{"n_layer": 10, "d_model": 224, "n_head": 4, "n_kv_head": 4, "head_dim": 64, "d_mlp": 896, "vocab_size": 1768, "activation": "swiglu", "norm": "layernorm", "norm_place": "pre", "norm_eps": 1e-05, "positions": "rope", "rope_base": 10000.0, "rope_fraction": 1.0, "qk_norm": false, "attn_scale": 0.125, "bias": "none", "tie_embeddings": true, "parallel_block": false, "init": "trunc", "init_std_qkv": 0.0244, "init_std_o": 0.00545, "init_std_up": 0.0244, "init_std_down": 0.00545, "init_mimetic": 0.5, "optimizer": "muon_variant", "lr": 0.00247, "lr_mult_o": 3.0, "lr_mult_up": 0.96, "beta1": 0.95, "lr_head": 0.00796, "grad_clip": 1.0, "warmup_steps": 200, "schedule": "wsd", "decay_fraction": 0.519, "decay_shape": "linear", "final_lr_fraction": 0.05, "batch_tokens": 65536, "seq_len": 128, "doc_mask": true, "train_tokens": 558000000, "steps": 8515, "dataset": "wikipedia_en"}
MLP neurons of a small language model. Each row is named by its layer, matrix (gate and up: input weights) and neuron, and shows model dimensions 144-207. Each number is 128 + 32 x the weight over its row's rms, rounded and kept within 0 to 255. A neuron's up and down rows have the sign that makes its largest values positive.
Before each neuron's rows, "fires on" lists the tokens most often at its 100 highest values on Wikipedia text that the model never trained on.

fires on: "ign", "ublic", "ial", "or", "air", "my"
L2.gate335 [117 142 141 185 179 152 135 108 190 106 155 119 154  98 135 117 105 128 110 153  51  85 155 143 132  94 115 107  95 202 185  71  80 160 112 130 139 150  97 177 101 104 202 114 155 147 122 174 109 164 143 172 153 114 158 145 135 122  91 187 124 143 150 119]
L2.up335 [125  97 108 140  77 132 146 124 119 118 122  72 103  97 192  87 105 171 150 210 136 102 143 151  83 129 113 174 187 157 109 124  89 149  95 132 190 166 176 146  78 118 103 150 133 147 168 136 128 134  97 158 166 136 175 144 122 132 126 125 106  93 146 151]

fires on: "es", "ed", "ay", "al", "e"
L2.gate662 [123 125 124  68  85 135 163 157 139 158 120 129 175 135 141 151  74  59 129 134 136 166 102 146  86 123 116  89 135  85  81 107 139 168 181 163 123 105 108  95 130 125 101 112  86 121 127 113  95 114 125  91 163 109 101 194 111 143  97 165 130 126  69 118]
L2.up662 [154 164 105 133  78 111 168 141 166 115 112 108 142 141  93 143 171 102 102  96 107 154 161 107 144  56 160  57  99 183 132 133 105  65  48 169  87 122 153 162 144  95 159 174  89  90 153 103  89  93 121 146 148  90 163  99 150 109 156 114 157  93 198 106]

fires on: " gen", " Gen", " oper", " mat", " writ", "rit"
L2.gate672 [182 141  92 109 144 140 113 198 124 130 102  83 139  91 144 104 153 155 149 100 111 129 116  68  34 138 144 134 176 140 133 126 139  90 135 122 162  57 148 142 135 134 120 113 156  59 168 111 180 126 142 113 100  83 155 174 177 181 133 166 146 118  91 119]
L2.up672 [167 111  87 129  84 136 176 141 150 129 146 102  94  68 139  73 150 105 133 188  97  63  84 129  76  94 171 158 156  99 164 114 171 144 173 114 167 115  99 128 141 109  51 101 121 151 107 141 123  85 168 128  99  69 105 168 255  98 170  83 112  78 154  91]

fires on: "on", "s", "oc", "ip", "le"
L2.gate462 [117 124 140 161 208 106  80 130 138 145 133 123  91 162 152 119  99 175 138 106 125 128 117 120 127 149  96 168  84 136 163  98 152 193 136 115 141 118 121 150 128 151 142 189 117  96  98 143 145  84 113  90 125  89 187 171 142 142 118 140  69 115 164 158]
L2.up462 [ 80  61 153 146 160 108 173 153 152  95 194 138 148 143 177 108 131 108 118 113 127 152 127  99  86 130 160 162 113 130 119 116  99 121 143 132 105 108 157 141  60 108 134 187  83 124  89 101 143 150 115 156 184 150 174  70 148 136  98 152 125 140 204 152]

fires on: "ate", ".", "ens", "ct", "ect", "in"
L4.gate196 [169 186  80 128 115 163  70  75 141 115 152  80 111 191 129 150 163 104 132  93 147 213  69  78 170  86 150  61 106 142 116  92 124 135 113 138 147  99 115 172  94 127 120 125 125 119 141 130 114 103 196 126  87 132 154  97 180  93 182 116 124  91 123  95]
L4.up196 [160 138 156 152 135 127 128 104 112 120 104  67 123 108 142 174 133 125 178  98 165 192 104 134 116 151 189 165 156 109 112  63  97 116 167 120 103 176 130 139 152 102 126  89 138 148 143 152 109 112 104 169 185 150 134 112 118 116 134 149 112 103 132 110]

fires on: "if", "it", "av", "orn", "ent", "mp"
L4.gate819 [ 73 117  96  93 123 131 129 123 152 101 155 168 173 147 145 173 144 122 139 125 138 128  85  90 141 138 130  93 175 122 114 108 146 175  91  87 143 116 118 105 151 134 109  50 149 142 151  85 123 127  92 133  97 127 128 164 161 120 125 114 110 104 133  89]
L4.up819 [154 102 110 168  85  86 118 151 150 114 113 160 141 119 114 104 138 147  89 212  57 122 123 135 139 177 171 166 148 187 168 155 129 127 148  61 153 107  85  83 130 138 146 113 172  83 121  93 155 117 103 160 106 164  96 110 129 137  83 113 135 159 136 136]

fires on: "\n", " not", "ot", "ong", " of"
L5.gate783 [103 135 140 122 153 125 163  78  52 115 101 142 125 141 138  74 108 135 148 133 116 128 161  79 175 102  67 158 144 130 129  90 144 189 131 149 107 182 136 144  51 182  68 128 159  78 123 146 141 112 153 118  71  79 111 127 122 114 109 178 140 140 105 125]
L5.up783 [112 172 168 102  99 127 138 169  90 133 138  58 165 109 111 135 121 139  93 164 157 178 179 143 102  75  73 151  79 115 102 163  37 102 121 139 175 175 108 113 115  95 129 116 123 163 183 126 138 172 150 142 122 170 105 145  58 170 103 166 114 135 124 105]

fires on: "et", "i", "N", "on", "ograp"
L4.gate383 [151  92  59 123 175 126 125 138 132  95 120 164 117 178 145  85 158 129 149 170 120 148 106 118  58  31 126 182 134 142 118 140 142 158 108 176 146  99 153 112 135 143  72 149 110 112 223 126 128 111 179 123 109 124 111 149  65 137 183 153  82 101 131 116]
L4.up383 [ 77 135 119 110 182 118 127 143 162  90 133  99 142 137 193 154  75 168 207 182 152 198 131  94 129 149 129 136  71 152 110 105 105 149  55  98 129  74 133 157 114 136 162 113 150 118 120 114 125 177 100  84 123 159  41 114  92 184 152  87 134 127 121 119]

fires on: "it", "el", ".", "ing", " Cl"
L5.gate493 [148 112 160 139 108 124 149 155 168 162 158  75 129  48 107 139  95 139 113 118  79  86 114  97 107 112 126 178  74 156 156 122 210 127 109 132 184 125 129  80 190  67 224 151 123 123  91 156 135 158 175 137 120 138 120 167 148 156 161 129 139 165 136  97]
L5.up493 [147 119 157 170 122 138 140 154 139 106  95 137 133 115  88  97 149 162 159 204  80  82 131 113 118 139 205 134 187 142 120  64 139 195 133  78 150 132 102 155  84  81 107 159 103 112 165 111 135 148 104 124  94  93  45 101  86 156  94 123 150  88 138  94]

fires on: "er", "an", "oman", "ate", "i", "e"
L2.gate844 [140 157 193 159 129 159 172 191 160 112 109 124 106 157  79  81 148 159 141 145  97 101 157 118 150 109 152 139 116 132 145 112 101 100 134 163 142 112 115 151  85 130 105 113 166 139  72 164 129 132  78 226 108 150 154 106  88 136  99 129 117 103 100 193]
L2.up844 [ 95 128 107 130 105 189  67 138  98 118 147 111 152 154 137 121 118 146 141 168 112 126 141 108 129 126 158 173 121 161 145 206 178 102 155 133 117 140 140 134 146  92 111 123 143 135 179 149 108  72  85  80  98 140 137 188 158 150 142 122  53 140 120 121]

fires on: "st", "est", "p", "ed", "et", "ep"
L5.gate208 [119 113 138 108 143  84 168 130 110  59 101 145  83 166 102 131 119 108 128 130 131 148 148 124 119  95 132 159 160 183 136 141 109 111  68 113 160 191 179 111  86 145  99 120 101 132 167 100 126 172 108 129 115 119 137 167 106 160 107  47 119 145 124 114]
L5.up208 [ 80 107 125 135 139 142 107  62 142 143 159 182 121 120 164 136 166  95 135 137  91 124  84  92 169 110  99 148 125 167 129 156  93 117 122  51  80 162 119  77 121 193  92 163  92 136 198 160 117 143 128 123 152 138 107 121 151 132 109 102  48 143 142 101]

fires on: "ing", "ay", "im", "le", "al"
L5.gate473 [130 112 133 185 105 139  94 178 109  69 132 171 163 108 111 134 106 126 123  97  97  95 183 105 132 122  94 163 121 114 152 148 190 111 104  76  87 139 162 134 112 134 140  94 126 115  86 161 174  88 104 131  99  94 120 108 158  96 107 153 126 129 126 100]
L5.up473 [155 133  85 126 128 168 115 147  99  77 168 129  77 157 129 128 140 150 116 110 104 117 123 199 111 159 178 100 137 146 160  75 117 201 126 114 117 143 153 134 100 102 149 127 131 107 105 134 154 147  63 130 139 100 146 183 103 120 160 140 145 131 157 131]

fires on: "ch", "v", "x", "t", "io", "c"
L2.gate395 [ 74 134 122  65 161 163 143 143 127 110 114  93 141 122 137  77 155  85  99 103 147 116 115 172  96 164 134  93  73 147  79  73 175 146 166 163 164 163  91 178  95 166  86 124  93 132 140 129 110 146 150 146  84  72 135 110 153  85 147 188 152 118 147  86]
L2.up395 [149 133  76 102 145 141 118 123 213 121  79 157  92  86 176 142 139 163 101 134 135  99 126  79 129 140  96  81 128  73 140 134  49  84 129  90  61 168 147 121 158 120 124 143 130  95  89 150 144 203 196 130 174  95 109 131 162 163 151 142 162  89 105  79]

fires on: ":", "ing", "k", "ed", "ide", "ts"
L4.gate216 [113 113 100 144 153 171 125 116 143  82 108  79 177  71 165 170 155 153 113 126 118  32 166 160  96  73 177 100 116 182 115 143 109 160  87 149  82  67  93 103 177 139 152 177 137 110 134 159 141 136 144 130 133 126  98  94 100 152 123 156  83 180  77 112]
L4.up216 [129 133 129 137 144 126 162  77 167 174 107 109 160 160  92 141 157  49 169 178 128  91  92 141 115 141  75  76 115 187  68 114 140 117 131 114 104 115 109 146 100 148 135 206 134 104 152 139 167 176  69 145 157  97  54 121 166 126  98  86 168 122 143 141]

fires on: "N", "n", "el", "en", "al", "ed"
L2.gate464 [136 105 129  88  81 147 137 128 134  86 120  63 142 129 133  88 100 164 107 111 149 159 156 201 133  83  94 123 122 114 204 132 120 145 120 101 145 115 130 131 128 102  91 107 144 169 191 128 162 102 162 137 122 110 119 135 158 151  99 151 120 107  95 163]
L2.up464 [146 103 103 142  95 144 124 165 152  98 130  67 116  84 138 145 125 101 145 174 163 125 125 175 114 129 138 175 142 107 113  88 162 196 188 119 168 161 167 146 124  83 140 108 168 131 100 131 157 113  95 114  97  79  79 175 124 140 153 101 144 156 115 155]

fires on: "The", " The", "he"
L2.gate95 [141 165  92 146 114 136  98  85 109 101 167  97 124  91 174 110  97 100  82  77  53 144 189 158 130  90 125 157 104  67 141 149 112 127 131 134 118 159 163 101  94 148 119 197 103 141  70 148 166  92 124 113 154 116 110  96  96  80 168 123 100 138 105  39]
L2.up95 [140  90  97 140  85 121 100 147  81  84 184 130 137 139 137 132 123  77  79 118  67 123 120 171 110  74  97 144  95 118 110 141  88 158 129 145  90 169 105  92 152 153 143 150 112 100 172  96 157 142 139 145  94  95 105 108 130 143 121 113 105  97 143 106]

fires on: " The", "The", "ire"
L5.gate302 [168 153 128 103  95 115 124 134 102 154 158 166 147 178 106 155  97 174  98  92 129 104 122 118  91  90 113 126 126 115 125  82 138  91  86 133  72 105 160 104  82 120 120 148 115 120 161 155  89 112 140  99 161 155 103 144 159 101 162  87 112 127 130  59]
L5.up302 [140 147 131  66  69 107 130 131 121  97 148 140 118 116 109 177 108 147 143 123  49 161 132 137 137 143 113 215  76 151 106 131 149 160 138 188 151 134 101  81 143 150 228 135 118  82 122 138 100 140 141 117  54 152 131  99 138 126  75 196 144 149 134 131]

fires on: "l", "ust", "N", " |", "en", "an"
L5.gate344 [140 172 109 178  95 117 148 117 140  92  86  77 179  89 152  63  84 221 120 152 128 193 189 200 143 112 113  99 126  94 180 133 150  86 112 162 150 113 144 119 140 134 122  83 156 106  65 116 131 150 142 147 183 144  94  76 134 153 136 124 152 149 158 160]
L5.up344 [174 101 123 150 130 156 129 137 125 146 166  75 115  83  68 115 110 198 123 143  98 128 124 118 126 134  70  92 115  88 166 147 153 177 130 220 209  69 116 103 196 166  65 101 162  82 102  97  85 143 136 158  83 110 141 165  98 101 144  72 132 145  97 167]

fires on: " of", "b", "ed"
L4.gate328 [153 125 146 139 151 103 138 140 107 125 170  97  82 135  68  97 133 116 158 126 162 118 132 153 223  54 126 130 109  99 118 131 142 126 149 141 117 175 123 182 111 133  60 147 167 121 152 107 108 131 119 131  76 126 113 106 138 160 143  95  95 135 171 144]
L4.up328 [148 135 109 100  96 172  44 111  75 133 127 148 120 110 120 149 133 174 112 121 155 106 184 136 134 130 114 103  96 111 105 206 153 154 111 168 149 179 128  99  45 141  88 138 135 141 141  64 134 102 180 134  87 130 131 150 121 159 136  88 107 114 115 114]

fires on: "s", "ed", "t", "es", "en"
L5.gate893 [138 102 126  47 159 180  98 109 170 140 153 100 117 106 153 141 163  95 144 131 134 136 103 161 137 154 119 155 110 128 185 145 150 134 142  75  71 139  95 105 156 147 123 176 132 171 110 167 151 104 148 160 101 128 155  42 111  84 128 147  75 112 120 181]
L5.up893 [132 114 100 111 108  84 140  74 127 103  91 142  87 114 131 149 137  88 111 128 158  84 155 169 122 138 151 135 160  82 155 122  74 117 106 201 197 157  77 144 134 129 118  84 118 204 118 128 182  38 120  75 100 144 126 132 117 151 163 190  84 144 174 127]

fires on: "s", "le", "on", "is", "in", "es"
L4.gate640 [128 116 111  83 102 115 106 105 104 145 140  86 148  92 123 192 119 133 138 105 113 166 135 119 100 155 166 179 100 100 102 156 134 144 153 156 166 187  81 110 146 145 168 100 163  96 129 221 135 178 113 109 122  63 189 148  93 115 142 143 114 108 137 102]
L4.up640 [123 118 101 141 201  57 145 128 144 140 164 112 124 109 129 116 159 152  74  83  99 137 129 118  98 142 176 144  61 169 140 119 131 108  70 140 107 143 119 114  77 161 173 157 156  85 150 124 122  92 130 124 183 200 153 146 136 180  87 174 121 213 166 136]

fires on: "ot", "ay", "ro", "on", "ag", " to"
L4.gate562 [193 119 117 155 111 100  98 156  82  96 142 112 112 136  96 115 144 120 183 115  75  88  74  92 140 143 184 180 173 117  75  89 121 173  70 196 172 184 132 114 131 122 159  94 101  44 116 109 104 123 146  98 153  87 105 162  85  77 108 159  58  81 155  78]
L4.up562 [137 141  87  73 138 131 138 117 116  70 104 123 124 143 143 122 172 171 240 107 136 134  83 101 159 129 145 167 148 107 147  95 140 134 148 105 103 149 131  85 136 176 122 177 127  55 145 127 169 186 120  21 161 182  59 122  83 129 110 179 110  95  96 192]

fires on: "or", "b", "on", "ag", "ron", "B"
L4.gate218 [153 116 140 111 117 133  81 132  98  99 110 100 149 133 159 117  83 125 142 157  72 132  71 117 148 106 154 128 163 164 170 117 170 100 120 142 107 142  85  84 119  72 167 132 192 145 185 103 175 140 160 161 116  71 114 150 103 132 105 168 118 135  58  99]
L4.up218 [139 103  90  91  75 110 124 201  92  66 129 200  88 170 112 105  93 143 155 127 117 144 104 131 213 169 149 109 134 139 174 108 152 138  82  94 131 140 137 163 144 155 136 153 140  84  81 147 124 138  90 113 161 111 121 140  64  81 129 130 156 141 144 110]

fires on: "ed", "on", "resent", "inn", "ar", "et"
L5.gate257 [ 94  91 169  96 145 153 129  57 142  86 131 127 172 189  97 119 132 122 124 189 147 131 142 140 176  60 139  92 172 147 119 149 147 155 138 115 110  54 137 116 138 154  95  94  97 142 101 104 111  94 105 104 102 132 128 132  75  73 128  52  67 126 157 117]
L5.up257 [129 128 115 118 123 126 117 123 117 177 151 100 120  84 155 184 109 154 151 185 153 125 151 125 147  68 152 106  52 157 115 143 100  98 130 146 119  75 161  79 121 155 195 137 103 161 139  98 129 123 120 102 133 142 125  89  84 132 130 131  74 114 121 134]

fires on: " between", "r", "ear", "on", "rom", "ween"
L2.gate694 [142 168  95  73 195 154 137 162 169  60 129 148 195 121 139 110 163 149 149 128 144 151  85 147 120 185 130 118 129 117 100  99 167 138 158 156 138 126 115 142  85 124 135 108 166 221 162 167 105  98 174  84 140 124 128 142 135  89 100 121 151 189 112  92]
L2.up694 [147 153 126 107 178 105 164  94 135 107 184 145 172 115 128 149 206 136 151 151 111  95  76  90  96 124 139 125 129 115 147  93 186 128 144 129 100 161 128 174 134 123 145  88  61 170 156 179 117 113 111 132 123  98  69 129  69 101  86 109 222 110 112 126]

fires on: "hy", "le", "l", "al", "h"
L2.gate139 [183  88 109 141 134 152 134 134  87 112 101 126 144 109 148 129 162 148  47 167 204 137 143 168 147 137 102 172 157 151 109 203 163 182 102 135  77 166 145 124 166 100 121 123 146 139 102 132 201 140  96 133 159 186 163  87  88 126 146 107 139 101 109  94]
L2.up139 [146 133 102 165 152 141 119 121 109 147 118 142  61 158 116  97 128 171  94 168  58 128 171 139  86 187 169 128 147 159 146 103 162 115  91 113  72 137 101 166 125 119 134  71 123 101 130 159 205 147 128 109 152 119 109 172 173 185 164 120 180 199  83 107]

fires on: ":", " of", ".", "\n"
L5.gate722 [179  76 143 167 104  89 140 118  70 133 176 150 135 106 166  95 115 149  68 118  69 101 160 148 136 152  80 117 138 126 137 131  81 113 114 143 107 126 181  93 131  60 103 153 178 147 154 174 168 170  97 115 176 101 166  87 116 154 129 144 166 195 116 133]
L5.up722 [113 106 171  97 121 135 139  69 126 144 141 150 149 119 124 122  70 100  86 123 146 135  59 203 126 184  67 148 157 124 171 110 138 137 156 136 142 147 118 109 101 110 125 159 123 168 127 140 122 151 205  94 102 129 132 111 154 145 145 143 120  80 163 151]

fires on: " at", " by", " At", "t"
L4.gate428 [146  68 108 108  97 165 130 119 112 165 149 153 130 143 153 190 130 142 107 150 133 154 142 135 131  70 104 114 161 102 122 122 101 144 114 103 160 103 203  91 120 130 123 104 153 104 171 117 122 147 171 152 164 177 159 159 103 127 141 174 122  92  72 163]
L4.up428 [ 84  81 173  64 154  82 141 139  88 118 152  85 167 149 103 100 144 127 201 129 106  52  98 131 148 156 197  89  47 139 196 127  88 181  92 110 141 109 141 140 123 163 113 118 138 147 143 120  98 181 130  92 146  73 130 119 140 102 120 177 136  91 172 101]

fires on: "i", "ro", "-", "se", "mer", "er"
L4.gate206 [ 84 122 102 164  95 142 113 145 117 151 122 104 144 143 139 125 110 107  84 160  86  70 107 127 192 136 150 113 141 171 166 136 122 127 163 153 171 127  98 119 131 167 123 117 141 155 129  86 142 156 115 193 180  85 132 103 104 159  98 167 120 124 118 146]
L4.up206 [127 153 129 109 112 129  87 146 151 144  89 107 141 132 114 134 111 135 110 169 137 104 111  73 119 117 148 127 155 129 104 166 138 113 146 153 169 135 114 110 186  82 121 136  92  90 146  90 151 127 161 109 123 141 183 191 166 148 143 179 100 172 172 117]

fires on: "ed", "ished", "ized", "ing"
L2.gate846 [127 184 122 107  85 192 178  72 193  76 187 125 113  93 143  95 150  94 136 169 126 125 118 132 124 160 189 142 165 139 124  97 198 117 114 136 107  63 131 117 115 134 135 130 143 140 166 167 180 135 141 108 136  86 103  82 128  69 127 117 127 100 174 110]
L2.up846 [153 195 116 161 148 129 110 126  98  64 206  82  93 122 138 169 106 144 160 181 168 102  79  97 172 118 155 112 124 147 117 111 178 121 120 142 133 102 142 100 103  89 122  96  49 147 147  97 164 104 111 149 114 112 133 189  89 104 167  89  79 138 139 117]

fires on: " gen", " Gen", "et", "od", "oun", "ay"
L2.gate210 [ 97 130 123 175 121  87 175 187  65 129 111 128 131  79 177 104 114 172 165 188 130 139 153  97 116  92 177 170 126  88 113 121 143 167 155 132 135 106 175  96 146 154  74  59 134  93  92  82 200 104 117 158 111 157  97  92  93 121 153 107 140 149 114  94]
L2.up210 [159 123 147 136  74 159 150 129 172 122 127 106 109 100 131 112 184 220 164 135 110 124 107 136 119 106 148 180 139 125 132 152 148 130 126 109 103 127  93  91 186 141 127 117  91 111  89 111 183  98 119 154 128  66 168 147 121 117 141 124 123 157 113 113]

fires on: "it", "n", "ent", "st", "ic", "et"
L4.gate404 [127 142 136 134 141 154  94 110 145 131 136 135 121 145  78 131 136 115 104 162 129 113 116  98 166  98 164 134 193 181 118 157 183 177  89  71 167 170 113 122  69 136 137 114 112 153 196 108 147 125 117 203 119 122 166 157 155 117  86  69  82 129  74  69]
L4.up404 [ 90 132  88 154  88  76 148 151 146 128 112 110 103 177 110 113 215  93 133 160 164 110 163 173 155 145 153 117 113  91 123  96 142 100 109  67 123 144 103 109 156 112 160 131  85 151 208 168 145 114 112 146 181 126 124 112 149 164  99 141 123 158 126 100]

fires on: "h", "al", " place", "en", "l", "k"
L2.gate717 [ 99  89 125 105  80 147 128  59 195 119 125 135 148 162 163 139 205 207 116 162 127 107 127  99 149 146 182 208  87  95 152 148 170 140 103 134  97 157 143 101 129 144  90 108 160  84 112  99 134  92 130 188 129 155 110 107 137  63 122 100 130 111 136 192]
L2.up717 [149 151 144 134 159 172 119 157 139  93  84 159 124  94 141 148 122 161 137 152  68 149 150 133  79 117 128 128 126 166  88 132 161 145 114  98 148 110  86 173 198 142  81  93 165 165 209 168 144 119  90 184 141 131 158 134 148  99 183 133 158 151 108 107]

fires on: ".", "el", "ber", "ank", "erm", "ast"
L4.gate522 [ 85  63 108  94 105  79 160 100 156  97 131 124 124 114 112 104 144  86 187 173  86 145 103  90 128  93 105 156 154 146 152 155 126 105  86 114 131 113 201  91 157 114 139 136 110 116  66 156 109 149 132 155  76 115 109 147 116 104 119 127 162 127 101 127]
L4.up522 [130 107 105 191  95 131 167 107 100 159 122 149 133 138  71 130 129 167  83 171 149 179 112  87 139 139 132 115 163  95 151 126 118 143  86  92 194 148  97 131 159  99 125 151 178 106 134 147 182 158 136  76 121 152  93  98 145  98 119  97 138 139 130  62]

fires on: "o", " At", "y", "er", "t", "ith"
L2.gate78 [ 87  89  94 109  87 168 136  91 118 125 156 144 155 179 139 116 150 128 124 149  95 164 132 197 178 126  83  92  64 146 100 141 123 151 123 135  80 161 141 112 130 159 100 146 168  96 140 137  70  92 140 183  91 106 111 133 134 151 144 146 146 101 113 117]
L2.up78 [159 123 110  82 115  96 115 112 134  97 156 114 191  74 161  68  57 182 159 157 127 182  67 153 159  92  76  88  87 105 198 161  96 150 110 133  94 163 127 124 167 127 125  88  64  95 141 108 152 200 175 127 153  89 149 146 151 126 112 160 108 129 126 101]

fires on: "a", "r", "an", "i", "ents", "ed"
L4.gate808 [113 135 144 132  60 162 157 192 115  60 112 131  90 138  88 148 160 173 113 126 142 184 109 134 178  93 139 151 108 165 153 163 108 152 180 175 134  98 172  84  72 134 135 128 132 100 114 109  93 163 126 161 133  67 138 109 145 110 119 167 160 149 132 161]
L4.up808 [162 135 177 170 131 203  71  84 112 140 118  67 173 143  93 134 174 104  63  91 108 188  88 167 102 175 152 168 147 157 126 124 173  95 111 153 170 165 151 176 188 126 140  73 156 158 158 154 116 149 152 150 192 143 168 147 121 104 104 164 129 176 105 203]

fires on: "ist", "ass", "r", "im", "ion", "gr"
L2.gate842 [ 97 139 112 198  89 147 139 102 162 218 170 101  68 105  86 107 163  94 127 169 156 145 150 122 105 140 188 132  73 130 114  93 148 194 176 150 149 183 167 177 110 175 119 105  96 127 114 167 154 186 156  68 124 160  92 126 127 123 128  78 158 220  78  93]
L2.up842 [109 123  96 184 108 131 125  97 104 126 161 154  72 125 148 174 104 185 150 152 168 104 144  88 146 191  98 140 138 111  70 151 147 179 188 150 144 117 114  97 131 103  84  86  72 182 128 115 140 130 165 146 126  95  72 147  69 128 121 150 150 115  74 161]

fires on: "ic", "k", "ul", "ated", "ative", "ar"
L5.gate673 [179 113 129 104 136 102  96  66 149 119 171  56 104 123  99 167  97  62 152  94 106 123 172  58 103 152  91 130 177  95 202  80 138  66  77 119 134 157  86 164  89 133  97 116  99 132 138  75 115  71 149 136 165 106 132 147 119 134 138 141 155 167 164 124]
L5.up673 [118 101 129 157 131 123 173 123 136  84 137 143  87 120 134 110 160 163 117 127 127 138 102 133 112  39 144 120 117 143 188 105 164 151  87 162 121 153 116 153 118 109 133 167 167 148 216 115 141  67 115 162 143  78 141 165 155 136 129 132 109 107 117 140]

fires on: "ing", "ic", "op"
L2.gate539 [161 108 184 179 103 155 152 155  73  97 131 155 133 105 156 105 151  90 126 112  99 138 156 106 163 165 212  71 178  85 125 161 154  71 112 103 127 152 106 160 135 193  92 113 132 111 152  81 114  68 118 128 181  69 122 186 122  54 127 110 144 107 218 131]
L2.up539 [122 142 123 132  98 109  82 152  87  58 139 105 160 106  94 106 145 156 152 171 184  99 122 166 141  73 145 163 127 108 174  85 180 108 129  83 123 144 143 102 100 153 138 135 121 173 195  97 122 125 150 123 170 117 140 116 126 135 129 111 124  91 144  85]

fires on: "ist", "all", "ing", "ister", "use", "al"
L2.gate128 [167 133 182 106 150  93 136 156 131 113  53 159  95 124 129 159 156  90 153 108 154 134 121 138  91  74 116 116 134  60 118 146 174 113  96 111 148  47 148 107 146  94 116 101  68 106 126 136 175 116 123 145 139 134 127  84 142  86 113 149 131 176 119 155]
L2.up128 [159 161 159  39 113 187 174  68 138 173 118  91 145 108 167  85 134  84 148 140 132 119 143 178 112  81 117 112 148  83 145 149 130 149 152 107 165 128  76  98  61 119 154 150  24 160 147  80 172  83 124 196 116 151 153  68 197 140  88 150 110  96 119  95]

fires on: "ed", "or", "ished", " used"
L5.gate505 [124 161 160 133 134 119 156 122 124 213 111 122  73 136 124 164 133  95 189 110 124 145 152 139 140 167 147  95 122 171 143 137 146 115 147 141 116  90 220  71  74 154 149  93  98 110 155 133 107 122 176 108 128 120  37 161 135 160 147  88 146 145 159  75]
L5.up505 [185 106 124 114 113  49 160  92 181 118 131  80  97 151 132 123  97  60 117 116  66 131 136 181 118 154 179 128 132 141 179 117  93  99 161 185  88 129 114 137 125 108 131 133 158 140 176 141 103 104  97  66 145 148 143 124 121 165 159 163 159  87 137 131]

fires on: "gh", "b", "t", "ron", "x", "ro"
L5.gate748 [ 76 132  81 148 135 164 126 110 181 152 113 111 143 161  78 110 158 107 147 130 156 141 149 138 177 151  82  71  86 175  55 135 156 152 103 146 131  58  67 146 135 182 117 183 102  73 138 100 173 203 123 118 116  98 135 116 126 142 128 133  89 141 117 108]
L5.up748 [149 127 133 125 167 131 193 147 147  96 125  96  81 131 156 147 182 140 123 105 170 163 113 102  92  82 110 121 101 143 103 110 133 133 147 196  82 150  91 121 144 124 126 138 101  98 118  86 110 157 156 100  93 110 104 108 118  96 106 136 139 157 126  65]

fires on: "\n", "an", "ity", "ork"
L2.gate243 [ 77 111 175 119 113 126 156  98 140 121 117 127 149  72 123 104 112 176 133  84 119 113 110  66  93 107 135 208 123 153 119 114 168  86 177 154 154 117  97 108 140 188 118 127 148 103 126 124 145  80 167 115 116 127 133 133  84 121 146 113 151 120 114  99]
L2.up243 [103 167 108 165 152 146 134 198 169  92 131  79 123 125  81 172 114 111 100 113 153 132 100 117 107 100  93 118 181 136 139  79 115 122 146 165 124 150  93 142 139 143 131 139 163 103 162  97  93  99 179 147 161  92 129 101 137 145 169 178 141  82 196 139]

fires on: "v", "g", "z", "j", "s"
L2.gate658 [174 128 107 102 179 113 169 157 136 111 110 133  82 131  67 119 114 162 152  97 158  34 120 195 169  85  71 110 138  88 108 126 116 155 137 143 122 110 140 114 140 127 122 147 133  93 155 163 101 158 168 143 132 153 147 148 114 117 146 182 146 147 158 214]
L2.up658 [165 108 111 109 170 152  86 177 140 177 126 145  87 190  61 117 146  68 111  84 135 117 115 105 123 128  76 146 127 173 132 109 157 132  90 138 141 106 121 152 125 149 160 144 104 140 129 137 167 149 116 159 128 149 147 107 181 135 100 122 165 105  65 216]

fires on: ".", "en", "ed", "o", "ing", "ent"
L5.gate825 [130 155 166 137 100 139  90  31 116 101 175 139 126 126 108  69 153 129 132 131 150 116 115 111 103 146 110  96 159  81 153  86 128 183 165 167 130 144 116  79 136  93 130 176  94  87 176 115 139  78 178 105 124 155  99 105 108  86 111 191 165 125  80  99]
L5.up825 [157  51 123 127 137 113 173 102 129 106 143 132  49 129 145  52 138  95 122 167 187 120 142 139  80 158 109 123 121 144 137 137 128 143  95 171 105 154 110 110 110 117 105  93  95 122 122  70 138  83 172 100 182 131  96 123 111 121 128 163 102 124 165 118]